MLP neurons of a small language model. Each row is named by its layer, matrix (gate and up: input weights) and neuron, and shows model dimensions 0-159. Each number is 500 + 40 x the weight over its row's rms, rounded and kept within 0 to 999. Numbers have three digits each. A neuron's up and down rows have the sign that makes its largest values positive.
A block is one neuron, or neurons of one layer that tend to fire together. Before each block is what it responds to, as a language model described it from the Wikipedia text at the highest values.

Fires mostly on "of" after quantity words opening a phrase (One of, Some of, Both of, a number of), and weakly on other quantity phrases (among other, every day, and others).
L4.gate754:482540523569582431564551503518506492505475513508511483514584488447509439514426514475453504476497594488550499504521510485516501547493567469583505525477535542507467529559453528415447464560429501492505439440516481527513476496526464596476538531513521460469516455444560500485468463436517505506469481490498465446479466555438552447527459510501484545502473559500520504535533558522491521458549480487538548461455432518568498562540492593447510560472414513465585435477501474526492465486494509
L4.up754:570434553509545515535511559481458495559548504477512601445508528443525530485509514535541459442502492508495458437614423465420544452519551536420506526542452469519532543488509501482553478471520498461520529442537451490453540484546493501461465459474454522452483521459466500529499522467465490552467537534587402503465515477593494493470525546564556504491511494462506526509502559486490457549480449495504557510485512497577548542474449525476497486528539420483498526480500480531427540406499542

Mostly "of" right after "one", "first" or "most" in partitive phrases like one of the, the first of which; weaker on "and"/"over" between counts.
L9.gate47:486496518503517538475631511560504553514526526503486527450564465462505520593569513447508559490486509485534456540561562506568461470499508508487580481487547512551480523513465466482493551490489506412546498505538547589469489508497454568524577479476547443473503494502495537556502467531487389466503486457435457531497520495518465486543493513456473492472557431479535506521525537403436523456481536434456513446512466492525429453470550477518519547508540527534486450449567553504470441460478488
L9.up47:518549498557506436472561542514498528543510531537541490523469546510514476510511500484464528511515466497534496518499490433467526486559484443567539460447532539462421515568481433486521590481536487456521474483489433558474436406535494520482549449505533497373519486504507502613572516507459421476505528466483442491465502506470453444489471448458541510476512456461523515489470469413478494522527524506501525470573436501472514497505538564485494566434502593472491522518604537475453469534489528
L9.gate73:500502476490468487494501563499500495461456490525465454426481477530533523550546533474551409496491561499434495574429489526454518575476527469451463474532522466486586536502415490540502516499542477561494487548541484535528567480488501523462519500458499552458464447540497470574472519474516460504466560464530495455539447521455482519514554554472507521440440502450420537538513509543510506428522478509587534482540427500529468578530480478504585438519496522509473515573591461466581461532538551
L9.up73:588475557529445519532496474541553489502401516436487497544503591545499486479455550485568537478510503506466464559423446503436543496533477510521483467520492480466577502542471435468486493531490514492482557521483443492493483500537445488522468530449583543506539468504425525566577493514533499468430506534487478486492450536513482503588472478464522538491416476564588505446435480457485506471528482439542518527441420559515470434493422518502533452478505552480511490492481464508548452559494548
L9.gate87:483524517510536554545471469537502498491543519465536539520502515534494510540495460573444529487569489492507478441482542510537538498478417507485480450448529578495483440465562512442510416540496526553499553467455456506509436542556514506548421469560554477533394523462485449472545455523479529545498525557503515474481534529516495497611483516503482533498532480540595434514452542510535503474526507437469472528469482474538459454466486626439483549422481491461560537487558497521451455493533529
L9.up87:519495519525471527559494536536520448456449499546473507538485465512482536544536514537545501403515536506439506478428529504486527478484433460496530477423497531488499417483495504543546472490498468552499497525468543525497554473577509517435516511483468536459480535531526523552500498530516482452460463490515522438453499421493460462545443561487406467539483438465523575454463503373495429470497589507527580489495495480517467523474447548477584417547522451541452512509565488445539459462477543
L9.gate155:432493565545487500480446561522537438512518464514503508492440467555518455575532477529475519471589530499513491553507442533585485490499477515545505519458472481511496483450515512468529510447491548414560455509495529424394549538536457544467499513505473502536516453520503552570500448506519510493466512416531501502493536500516519412512472550488511518474502435496582426465452571464481472452444485451443490475466514474509528526535471491505526536452461552512465475398584575526510432464453531
L9.up155:538484469490526495513509497497539480518492481501489570493494507498584579535492453524404534415519489508485470455502446536506467472529480527456442495495515452491548613501476518523614486487565498481491460503498513429535550473551560489522504495528522586470464523441534432554485489438512556568539542453491465509425500504520508417556478465513481540503443406498528554524468463511512481499529495523488542441529472451531497526473500456522482461486463426477589484454567520555556433449496537

Word-piece tokens completing or continuing a personal name, usually a first name before a surname, e.g. Albert|o, Luig|i, Fel|ix, Jaden Mc.
L9.gate341:517443500501531498493530548571572495472536573476500595487530507513462520454528509513488526509507522419508450583469582424482471503507474538484486448528461548444504477533560460459546477451503574538513535516508517448537532513514505509517440532479533467424499487541534483496480542563518565592523514536505389458487534468465515443466457497536427416557524493505536445565542512479497557520425517432528559453511521495503524487536481500533506510453550500422510534484453494521416525537516545
L9.up341:623480570556458428505504483506482501456540487430543563502493484515532532417532535486485548518501517500550488503435521477531485481521452560446581515463543547475492461495513529514481458579471503553476495473491499497461541466554527508427511474444547482475505458476498465483463543598424529529468574510517525551531544535527466487522433464547473526483490557410489469460534467507489486485526526424454562447533498465521559492512496484500480455449546484453483494426557473584439561537529510
L9.gate414:502439413495526466449466532474502557398476490423472554520473504453449494476497498512560519589441520520476491524450478513476559532465509511481503497438508495464571498543532549448505540553587497489488474458515508512481552527539517564524510479407551551509525535534466463472422556548516543525493536505523485464456571558501529451505458484505469405458546442494528457507575400483485454509439537480528495521508492447534527518535506498481562524522514485454525505463482424522524429557548448
L9.up414:480499493543513561430462474595565550487529535456543548479444519450579491474590484499457481542461543471514495492529553479435517579516425488486489465566451489529535468525491560502444530477540524459460526541506475506446513426510502466512491545508484541531495426467458485547497556543434572492520533507527464445513535465513543508470570477500552502497557420506506467501522491427515501512430546514503507480492582469579482534557522525463458481464599552489458448437488454555519488521463499
L9.gate416:555535430451488503471557469493468554467606492473523520439472448489481577476504516505460482450482519444491488555459582551469530484504517511463465456461489483444450487413564471493502460540544544540422441450458455462520522473534474506520479488451527463496494508533543505507449479496444487478510574550437504516502497444430533531458454485489470440417486535554527444521547527475499540473486531479505416493523452554502524472464445410535397430509484525483502519532526481462508587517465510
L9.up416:458480532517488454519533436478514569606537538426466466413504457439466495478523461512518481493476460537486515558504537497404492459492530482480493502521537462497514501508531468448495495537519469437572517463474478432499553462575530478485467490464457541499482499470446523481461476502433543506488552497502588495438557515414536486446460458462518492444520518493471449519521554508559506452501525424531531501482470542500605437499454456526512472557527514523499560498472549520431637508519493
L9.gate637:519557510537494557459474551422500504521611501457559489547519597573534501468494505516492561488461489522511432532520502518574478550448525496491502511541499532546518497470545539504498442527503485443499427499493498461468570428546504500555557492469519518545513568483497520490526502473447524505491510502522518494464522456418455401541515484475519584472469473473505477469550446418538579408512485432616458452523421532501500504512460503520550545561495482486445522523468514483495503508531543
L9.up637:509498502467477527515472530507485426533488501449482516529472525483515459456602490482512543577543452493489389554533497403555430559478498516540466481494577459430516483486482502559501515447499436512526553482485536476501535425462541491524546480551524534484468463524540471517499496534518538497532567446577436441571522406424483514517414560417537471478502442516542515458574489504508509539531528493434471487484488488535446487455510515436482510530459527520534536480510474527522595499486505

Mainly "of" after quantity words opening a partitive phrase, as in some of, one of, most of, both of; also scattered mid-word fragments.
L6.gate291:574502464538505467511504450472452564503493516523429489441478548502583460479474428509478516441501505565407490486505484447490523501513499483488553506515498594550525515525535431473556631484500515464489553462537484525523532459439530486526559479556447511456512486463510449542475553509450500464535533536500535519483525433540509446495507466497511388472449435502542511619476549450529508492518524525477522540518488522509487537507493523470488478413448428495496508392457544499492460514466494
L6.up291:522511539515510490501451541529494431499468415512528458508504566463509458493483519485539403470592536539501537486472523513473421435449516491470509452509417488513529532486477524481458482508457501502511545484533547472538528474484438523534474485506563542482485526535510514559555618577519489544468509493481497512529459431525574494536553472549496447483440424495514542492495531456519466542534571473530531489408419547438476523472479519496509525449572498501487566472529497513493370560490474
L6.gate299:526502498513519522522484446559533461457485475512514528545523444486511428466528531461522447442562481512569498527490595468582456398487578504490505484380473544528530528496512446497451472518541522548488533506511487444531496456493479500509516433453550540450532519414518517496453485498542487560517511482520492515448485510519397513538473582505492486473481496464512447562454652458480499506439501480506479527469486464527494511574518478471452588439518477566538492513545481528466483508518489
L6.up299:476468442476444559478502551484462507527534459516457490408513548584507557446440485499492460529484545553435474487494490555462429515457504484562528582568565469401478498483541457471549470469481450398468506496530522498481532490570522441465520456518495512453554486458515472475552520499433525539519507525464450472495539535525480496514539516502449497504487457437545455522498543505507470548530497548551540453480475526507532544452517530408449575504519522517507406474491479480556457533406476
L6.gate385:534531484553506474550460513412434449503424535524496532494571539553483502493495497387570537443468434495532467503437496554586476504471482497520504507518481483506455461482450457463518536494523543490511459510488448471474459478544548496500520528468521466460555523496511425526496533473484503551485461453484464458488504457469516427463491522426485494458428491494416439495524614470420507496492512444483479476574511441503556495572466533530537609508415514473481520459543513501495564497467498
L6.up385:498500579512446427463578507531485500462507506487468404531482506510527499462477512562496447479492503492455480527486424580472556464479521440406483505426545543505544422469462440543515494506438424556499475538522456468553537569511510499451560459466491555451530501502530476539562476490480512396465492454584433462482524499552470512476508547536466474494573553493498520474534486562476430464504418498496459489489456519582516467514530535440448505479490488480496509513471429514497471443497500
L6.gate429:464546491569608544479514521477507486473473502509563481485540474487553536566472506506481448479445515482508413539579466555530450506519468562462431524489542472502509509466442505478534570449440505475474476471569473475483486526620586512473501534516569427507571551494514487496519518506480506557419498536532533453527412475515495506473538468475502488506510479568503481530443518476513500444441476539488472421519441547510549433415527459502495458460484521484516473400474493543455500476494503
L6.up429:565531489493533461502381488462431505495559465579431494551505483508479525513523490551545500507510474483476545502555467486517499563541453517428439499420504494482532550567503424494472521454537468482497537478539506543505506502504502453460545479505573517541484468479543462541493489485509522561520531486423463494520504487547554503582538469467463576507444529481523461434457570419541505405484507470555488466501432591523545553506479519423530460469532458519500528440538432477535493552531484

Mainly the ″ seconds mark ending a longitude before W or E (120°30′32″W), plus OC in OCLC lines and other infobox or table field entries.
L6.gate22:534533531506466451490509501471525469481466461488531495450471541633465500519482506466524549427464568498497495555518474535473514460476520507456451537494467453485492491524524514508530472572559440443547442546403463443452518562547440525598487402476571557486474455515451517493492444508475487514527475433580449518453486450492522458480553489486458439523409459493497446540497519445519517535509497481448482439470498470484459517490477506496474462449558479485529439515482562540540415475508511
L6.up22:462518560557496537467492482526461565538491566485485457496468508463544525489509450433485537528489469433536493539406507569508580499519453457527490441468559535523488440547480448451426484484537538522454516538480421567507481544494525471453528504510604478560467430502546499475513543490529519581518552510516539536496449420479527463483517538423443465517538479525520492446468474451470491507543493571432451538482428477458495496472509496537600537454487527553511453495525521476485447514461554
L6.gate252:454489475468474436517512503542503429503402460490532530487502491518434496508535457504533510563546484496500462501543549456425449533585440423446488492472497460531511509501486498470555498471429566507515541433513415484477532477528461567561487484492540595472540514564496480458437485466451499454560492597469481446517518536536517524519444532504490397465469593440476532507493472507477453549542520546426481470502537500547516443495495494501530494526453515424500435449483521508503458494562500
L6.up252:500502471497473473510380510573489558493457459425494471412472471489475578489552533468426481552526531501492467527453510494531529525518480467480557501431502439493525480482524449456550425519521600469508507510525450581484518517531454540505482478467471491490492461495456493466498538548435484495482528579439468483542446501569523500462462481402444521511531552479506535406549476500479474526606539520481473461585558513530523458500464466548497475498507490499433587499518484487548530495494476
L6.gate480:437561530538467457480464597489521485461427514420479495497490467457480564573465467521545434543423489489520468484567472523505442475447599421465560461509563495519389483480522568513461470493562465541471507495508461488503428524494460493501474497503546551442482470539481578533507484462484484533488497500499544479512542483477499463451480540514537470505515458551415526455532510559490524483588466438441490520547451470547501494528475477545513500550551457475512447493483473539454445487577489
L6.up480:506539559534483506443476537535521517529459492481479547473535447507501510468540499538552439500542510534474491453521463538490419546466509490505449490461533474491453501520510439586437485506442543511448576461576495523448433518487463493517536478599538498553538466531475495477526548467440507601478499457525464550526503481489584507465455469543477448564486526544493561418463494456491521524591471509475537486513527533560540471460398498517533509537524436508485530484426520521396509498550547
L6.gate516:503551488541409490588493551488514552485429516500494468498485461510526524502483487465524514516422486432484510434504527610531480419520584516522467458479549486487475481503530519608498461482549514504454453466516527472533413457467499530514535477570523524461471482500511558440484486466479473511601532544457519466407503534481487486565599501493495436497512509500514489423484465425515544511456530563433537552469498535445496513460457513459460485523491512528489455513490518482496407466567498
L6.up516:455539502546497521456518477562584482536390503472455515499373516499478502518511446376502510521546442426569462460544482531428487518482486542503456426519512452487507463570498495480489470479552523487472510492549481522537528499551392543528523509535565511494474493547512488473482499508518494514504627533493453530503482484478542469473506484495479447533497511523523496480531465455495538555455507495538507505475565560449500478523455425585560508542473457506507493449469557444471473447437497

Commas right after a city or place name, mostly before its state or country (Bemidji, Minnesota; Asheville, North Carolina), also after years, names and list items.
L6.gate41:426492550491476510555403413512496480482463540554520507529494467523511493586606470516525539518470479525495496554500539453496475500488499491511472513426536577529464467479487497543392459515497486544472493427475505503525535462538464473511503523537492569491535481510553501414456476493446505492524514487496509501493489510478457451533433466484447452458497580475464468459593422481544498465543548493527466466404512489529589455414496532407501530490470472448466490458430486524487454486451488
L6.up41:492483501525554405518460526479539534527501484461501453454441475478528519435556465526566506507498483523519504480466497536442418570523529484573483519477527446519446424475487516492471453448467480504460495535531483541543483521504484525539498442472492518506503477536551512542440499468485426519494426568515495515470497515570535442410468494391516526497508427515500570514550492576439453517561456578403518509457623494515515492454480420536528519465503487517513526494488530478499486426470470
L6.gate87:495466499483424560481495444532526489459519522532546538474529535551571551429528509499493502580544443487522493577533468540511524500500526560548479535453508472493545493494479493418543520491466504524458493452522524489517523482504535604516503464554589491506495538510533537505464479574513512558476465561492480552505525506499453406577572542563502544515525476477499524468557451604563478446532540462442538489436519502457550400513432490465499477536532532492557565530532478496535442527519490
L6.up87:472485479459510515523463449496531526495427543517436471536521483528477432484455482524521527514477472456462556494567452473501493459502521535490564545480527546496514516493517523516492463437496403587546436472496517511541499544465444471439530516524536486495523394525475510511394462468511472529553516459531508504503530539492481463622537538553425456450507525528423541499461478517506483502453473542463518530506466467473463493488513516543484591547508489470486500531484478414441489377434584
L6.gate481:503488526487447491493441466547513518469525505488562447376543503517524470431492482467537577484512525514476533510495521391486467488448556524502546567462498515489458516546462470486515541481426486505473528493477488583553421458401472513477502499528532480534505472454487534538475442524495440465461521524462482527437459451425498539515593439548484519434503580588512481513488492536502472453501591468458520514483502461505488519558479534516528481567460463462513485511512434518542457552520415
L6.up481:464505539509506481525543405539473507513571521574506469467512513452450517522575476542609482460456454485552559527418498478447574468486480442486525518553427524439508531552523501495513499454476513517459455444538542500548516479509483547473491465531542559550426469526533487497511507514447550505451389517475541509469463476530508521506468430487558511508449534467442493536527517520473400486488562510477514551553481502586523516550461504543546399512511450453481453510464536523539503486466524
L6.gate797:571461479513483553555423494464457533480437510556501507472511510393470490524461518464541466512497494436504526614482536491447524494510610454542511528474474511472545506480502473479523437542513447480408547511445471495537532517504461550482528519562532476523580503611493516533510459558537442563487512537578466560533471498529491460551516472466511512439546490494496485502500496493482490536510532505517540471548498459477500477429497498417472544472546440484521588421448508522521458487511424
L6.up797:475471512526552496556488491467460535502491531483526589550476483467494517579538438532591457522491566515443600455509544531518562484557545458503433560492525524468556468494475439467538489551512526524429399474550546446523549506485497574553545521491584515482430463533444510494512487500542470536501541532583482445516512462443521472513551505416450449460504516506532499466504463547427513507505525514467572477509520455546554475509499476526532464542426454504483555480506530522515444513471489

The third digit of four-digit years after 19 or 20, as in born 19[9]4, 20[1]2, 19[6]9, plus a few mid-word pieces like It[s], La[s].
L4.gate774:547540422515465450472466515489473441464529551392487499510556525546447441543490471518494531481468516427480511487538513426514422496417500477537520498469526491526462533505509500534516497435512543523486442457500529535530552461499591524533482568416414558466526550502555509468503510518563501559493512551537453454534576478507518426455495480482532409577516469532539535516468468449506481529463512473469521494500445585474459451508461541542447467473532412480547487473554501475475483497534526
L4.up774:546470483551491504507459504392528474523399531488526517463520504441491432557511504471497438527566462499546522493454552434444509558431513497397479449536429481560503529563513467510556512485553455543543520587519542512540555488488536568446457414510519502489469548511525540525539496447472485468491470552470521483430483454552548546465547460542446537556431477503499434533442458516536535492490441454552468481454497433504527470516487496476527511477447454518529510463528507509454473467484492

Commas, and sometimes by/as/for, right after a complete main clause where an elaborating phrase follows, e.g. ", noting", ", however", "by finishing".
L9.gate271:496529478564504468561493527478477486498505509456499499478497399481579490533541529466499482466534499497538519512575471531532486502515489512582503516504589508514575434492546497500449449584466491504498419457514484536538519533449514439500533542584513523513511471553484428513464507481501443560460542565517471495508533456458493445482638458468549548482504482507542471535516458453510545552473446543506523455532503483519491480519493525519506484552505417532429544538473620503526437444469569
L9.up271:444521563450419497516506457495464429555494422491453520548497423426496467493517538468507465514490495578597549534498510555484527502458494478523473544509498517560466485430427442536489513506464431506499443516536516492551493523497509465513525532538566486567506512531532489527499465576517559501529516534409500505498497478460473398496539510515569561495480511518485481559508471469550570473491462564535464484552454496495528457514561568439452464595491445517481525457484552514493412522469508
L9.gate449:452525451511551541481457482580506523510479472528531516535487450513517510427470438431499497517524541548519499518523562526520500514499495569455508482465516633568559467450491506504518442504458518550513530487596536509436558516480481554484582455456522514525500393504476481499496470485474447496457518515588489485549557444453537509419461469502537488506545428438521513516498494524480439460518515521409517476474518460513536489549561559528526431500551497507587491539523529553515437488532483
L9.up449:430508553530562477550522458476509479536480461542508505481506441466476549453523497549490454481502505481524518561504384460521527453521588498505507501525478601488535538498543515409527501472529483483478419498508474468470535472555460519435536549533534525532479499472506503457505564527541519526564529558456536516549515522522476540527483476482509521476446411510531502508545483541461445501406493500536438472581502481494557606426500501485494564444563434582519494519517404507516472520508519
L9.gate454:464530521538460473514444504476401539514477496500523471468504513487507423485520554473556535556449561424528477556502560468543476477470593553484485501556554486495467573522426512510556514525513524471494460511482489530503509574527442593506422527506518530559483486488437462566411457552498503487450514498499402542498532462499469441455531457513529545489522523516541513448547468456480445427531540530475619518518489489493486526512539480537475434503508533520495457521502499507449536524404470
L9.up454:542460472537453448564532532517421508505408544527486506509520520449506496540473498486530498595448542500454508505496464439523498538404438574608470503466469514500421468417464611481557486549431502508513595496555516484494514538545496467490520535472515518520517534516455489523470494507517479522470484556532450536513433475483428449471518516435513481528518458543488495413505499518438499513494570519502537556462541536501453498536511560552474448495527516520489451521468534495509512441541417
L9.gate523:509483538574420497505539510450472509491428505498543491524549513478483484495560533451523480481559543492544494515508551409480490501481553519463475487536568553566475525484498527442475487469506455498518480437517548510458534487431469516447494502476557561562549478573562507436512526525482410498487460530502490496484503595512544557488511389503468514475518567538556504452537504523448495423516539579505459497562483439492510498480474490539473479499567431493567518555523500427517483595441543
L9.up523:434533469468547488467525489501531551458544514536562535507486520537504492476506567428492507560520588500500519586471479544459511500479494474484506567589465576532481462514537531416498475444492524544502433471504534536543542547481513549449528421512558474516518470506531434505558510513547540562541518521632490534492475455530490469520463516488500526507492495515543528513537529549488458449416438537523480509474446516537472484422468439572534476591496544512528521523522553495592472521481461

Word-piece fragments inside proper names, mostly Spanish, Portuguese or Italian names in tables and lists, such as Javi-er, Jú-ni-or, Fi-lip-po.
L6.gate386:519465483510515447487477480469518533474496450508538550505502467492552494460474513564545444455511459425513440495541536532523474538484561508461553525469569571507552499503554506503505505556507515481501433488484448451497470453526550515543475439539541548511560452556474549508448489482455519418537507511497542474428515507523512466479551491496441394572482505508485382448519493428543446472483526441507525500482487460513570415547530519557465412528457449456505494481487512425547483438501567
L6.up386:510487522523496496507557520494549485495502478457478488420432482543476594532496539485557506546522375419564481567470394435508535523550431494422491574489484493428529434536580480462482514482482455455530448480500409429525465465511586509521550510487540501501489475513475503493454486504417567507542470538478461493446483522478500468462511465513456533565507515481488523505536499461421476559503484524564513515494480487478479511475487528496431465505509497481517535491541491461549588473570472
L6.gate457:469538522490510502547471533487457545472547447473489543545392505509506505478434475508528545515508477530461476536489551492510467426488492447471512551464473479490456438491526469477508455505521495523529483490517385477544464503529483508600610491455542559580544503478468485472374466507472522461517479549468500456477489452549523463436501451451450498550493492598492502555564490495475551519529604474548516474493512420526499580492479462491428471542505445516545503489487506444523539534512508
L6.up457:491558472537457508445540544596485537503515439519469504450499469588517553498432531491568597561421455499532485502464533447558468512459516425440519570527514475477451481519534512518459542540497467459504506486523496531487450503441560451598535563458493549487498492472464469473485530541485469549578567521503487481477496480534566507501528474526529480568523510539518444478509526509446606534467474544555487536438536476534512516464503502606558493546544509530506518502536507526513459478428505
L6.gate698:547496438414560498567527565578543550479546526526530539482520546541471539478447510560497546478527428534483498495523468544495525539420535546532544523452465529428513476520531462467509564542494549501488478534491534505476487459519487505475544437440489524563483504460562444535453451580481551440508519486475553437467514461470414504476511438466478472492555482557543497558491512539488547509527491507463463447466457477452582453492535495458497449565569407503474539536474533548546498527462483
L6.up698:536481492472563516493490515568475570513446407573467512451482512493481461499487422453461477492527501570467449543463498551532502549461512434490464488470506462515555521416539617459499461518466476438537441529540478541489525458464518478477503537507473515547527427522507555522505565408493521494485498451491532535479453442465485476397389461485538556495528538518556451541517532479463441495609460479502523465511527493539508546491511472462471468528463438525554500527498518513485543470487544
L6.gate709:523471446494551459455485523523509420529510439486517448525538550469531481496435500523510540447509499530488497481535496441524471504517482516515526515456488556565506430540534550491430498554532527487535468472443494595394504503498551529557440424428502445499560494576567530520389506559499515480551512504507585522540539496498579552491522497448491452508474499527476524583503516533439450527462499494519555467464492491499514449556422559499485504566462554510527530525506547552546539450488519
L6.up709:537499524505547517445503569519600536499502457487568561483529570490512497489526479490480528472460491505543603502572481515551506556492468586516487507539488492449495521462538522457525534524546444508484542493516419566514486436507516467494589474547552480450543590517519541491497501485465463478494505506516562475479468541510480528437451574484572495532424560426456449512492499540449485443430542464498531623464476472573504445523429517480512485472491551526521525544479498512534510496488550

Last sub-word piece completing a proper name, mostly Spanish/Portuguese-style first names (Gustav-o, Albert-o, Ricard-o), also surnames and places (Atkin-son, Le-one).
L4.gate359:503530540583532498480575506508461477454527556491566460440519449475531491494500550457506522561551464490539454508493508473500497504553495477483484579469517535521484581613592547554477506506526505483535482473494538484532527460500544543479512463513466477479479490530500471428427527474455555474524552444471526481494463511505415435451530473435509433517557460512488483506459520487468523537494564424499423473523527551493586416475449540437403482538522497566489520487542478495518427450494471
L4.up359:497469512492445524491515500469464455515498473486471512441550447566518513486550501511544503492460500463487501543451481456477462487481519480483516506426423496438426459501532554521510540545465416472492468474466574444510583503521479447478509437570565522555465481553538489503519477491605516497433606504534486537533539473504464477391496499453486491490496555569548397554510517496509483454500500560522547482552475504516529443464478581477482484542497523470587593501511466531505561467518513

Single digit tokens inside multi-digit numbers, strongest in geographic coordinates (minutes/seconds), also vote counts, years, times: 46°36′04″, 2,497, 1932.
L9.gate79:470583517500501523496481466533489554488525468509489478431477476520501475443449527529458492476520606476504531490557524501615559531502492454503479471540483490535469456459505508518458495530489537502410516501501428490557488473470548493403528513478454501550548515472462498436474543490515492588453563580494502584510498487538524504478455525466485516496551521582533504485504523569565478535445524512572550530460458476457486534521470422495529483483536467406470526460441580436445557512561498
L9.up79:487507537608460474600534457467566449496486488479533471532461509540530445443478526479462580518509559471535577505517432511468449498445554477505538489444556483474527518427556512493529474529529484559472513558501519462546523479430541456476422575487441532534464583479520561431460479553483504517538538526516510431518529500434410472515482411511497471503434561473557500550538475531481448514514519590506488503449426485509482512508515495500493469496524530520547473435517482451477497508502500
L9.gate286:505534513457482647478512479538542541509484592513452420478492508476506553526473574482451454444487548503533507469506484529474522500425522457493483453478471444438465456524525492439540486474435553512506459494452516508517404554462427487483491518531400498510508513542538463501440504510515501436507552521496532533501549467508533525550505437540465440559510505544514489516489525502405522528447536504534519516458439472417485480501528518490450502546499474408523560466501525518485387497455507
L9.up286:520496526604485496569527486461463522554529539487418489477522515497549444471518490444480419488518471536513476443497470470481514493485486493491493478513492432463461483421529535532583456489494525470442464475538506540548541476523505497511452455602546553535519442507480407525577551516373526499431520542478499605480503529531537471515448469555475519516500474539541496434492462527547536516429580500514590507487535576503550509468501455516459467507466468527506522429515499512500496508441497
L9.gate319:490548514481460521470530574485537521536534500455480569457497483547540457409522489497433501495551541437510509460479505515463508483421539447493499466501488472491525488407536433493570555413512534604550518508498558466508511454556443549469537549491513442551442483507521516512458551452522531492544460544508425489488534503432467437499500526500497518483470501455527482509467492559475440517451561369476542493516553522495522500497467507538536509437459473544427444447569509521476451466500524
L9.up319:458516486523469412465481612555497556521554500466599473516494457440492527446564474470475479513526489558450470527464532455474525521478512493515466488510507441497518445428513570492521495497442503501535491539488499554568516537458514523532516596498504499499426495480503526436558532509483527529487544509554481554520481498545517507482476487540446505541541546584410492560482539539504502545553539502521579430514488501478540532531509564537474473453534473593427547453514522524549520493416425
L9.gate368:565550507529505571585468529536540572495453468516458483450496453452529454510499507534506468514585471492589499544565512522527529460517458535512503465483537480468441521483477542485516531493579503591494480483473508453501546491558512488483476505416510495527465510523507540480493479503482461542464485608578418503495540529444495547503525500492563553563462535540480533590530509455534493452571501462538516530447493590492446566489476510485488525581535511483535497440471475517453480518607460
L9.up368:471498534491500564425460469522517476490525576508465473512463460481474478593488535451507484457511548592469464442565542456569467456495473524417486503449460509477435453517523467520510543416506503561478524546489536484573509498413594446463473490516528514558521450501534551452483560494491512475517523465578473516425456481473457511462489418468510477473452535538530413470552415515437468516499489500479462481501493515457538474503470521484473524505576525513491517488524506448515439542447583

Adverbs like not, recently and since right after has, have or did; commas after plural nouns or place names; and suffixes in consisting or consisted.
L4.gate460:431525484486518543503535463528536435455487539575481532502514455535492506517506504490470481494467490553548539430565467520496440419493491492540502515468480560501503525439478460533488447475487477399501540448562470480519620471498437534463532580521466510457438576454442510505448426493482468488468499488459492502502607546499529460496424452456507503544515429525519554571541451490487543467423462481494459533501452515491544495492542492571449479523503499524449484501457532528543448555547554
L4.up460:534519498475519473460538472555451484478506456469471569447447474546525467449503532408480506523521467405567539500494506534507581426585473561532515461471459542509506451459544485463516467516560495433539513451543561519517586473515477456523459447478528496519446458497477497466492475479480545492464477503472483471465502495480426463494442528495465559572546454512495447487479487482495443442468507556499537585485498551482435513465513416468472433553533466521481464501393467557558456544530508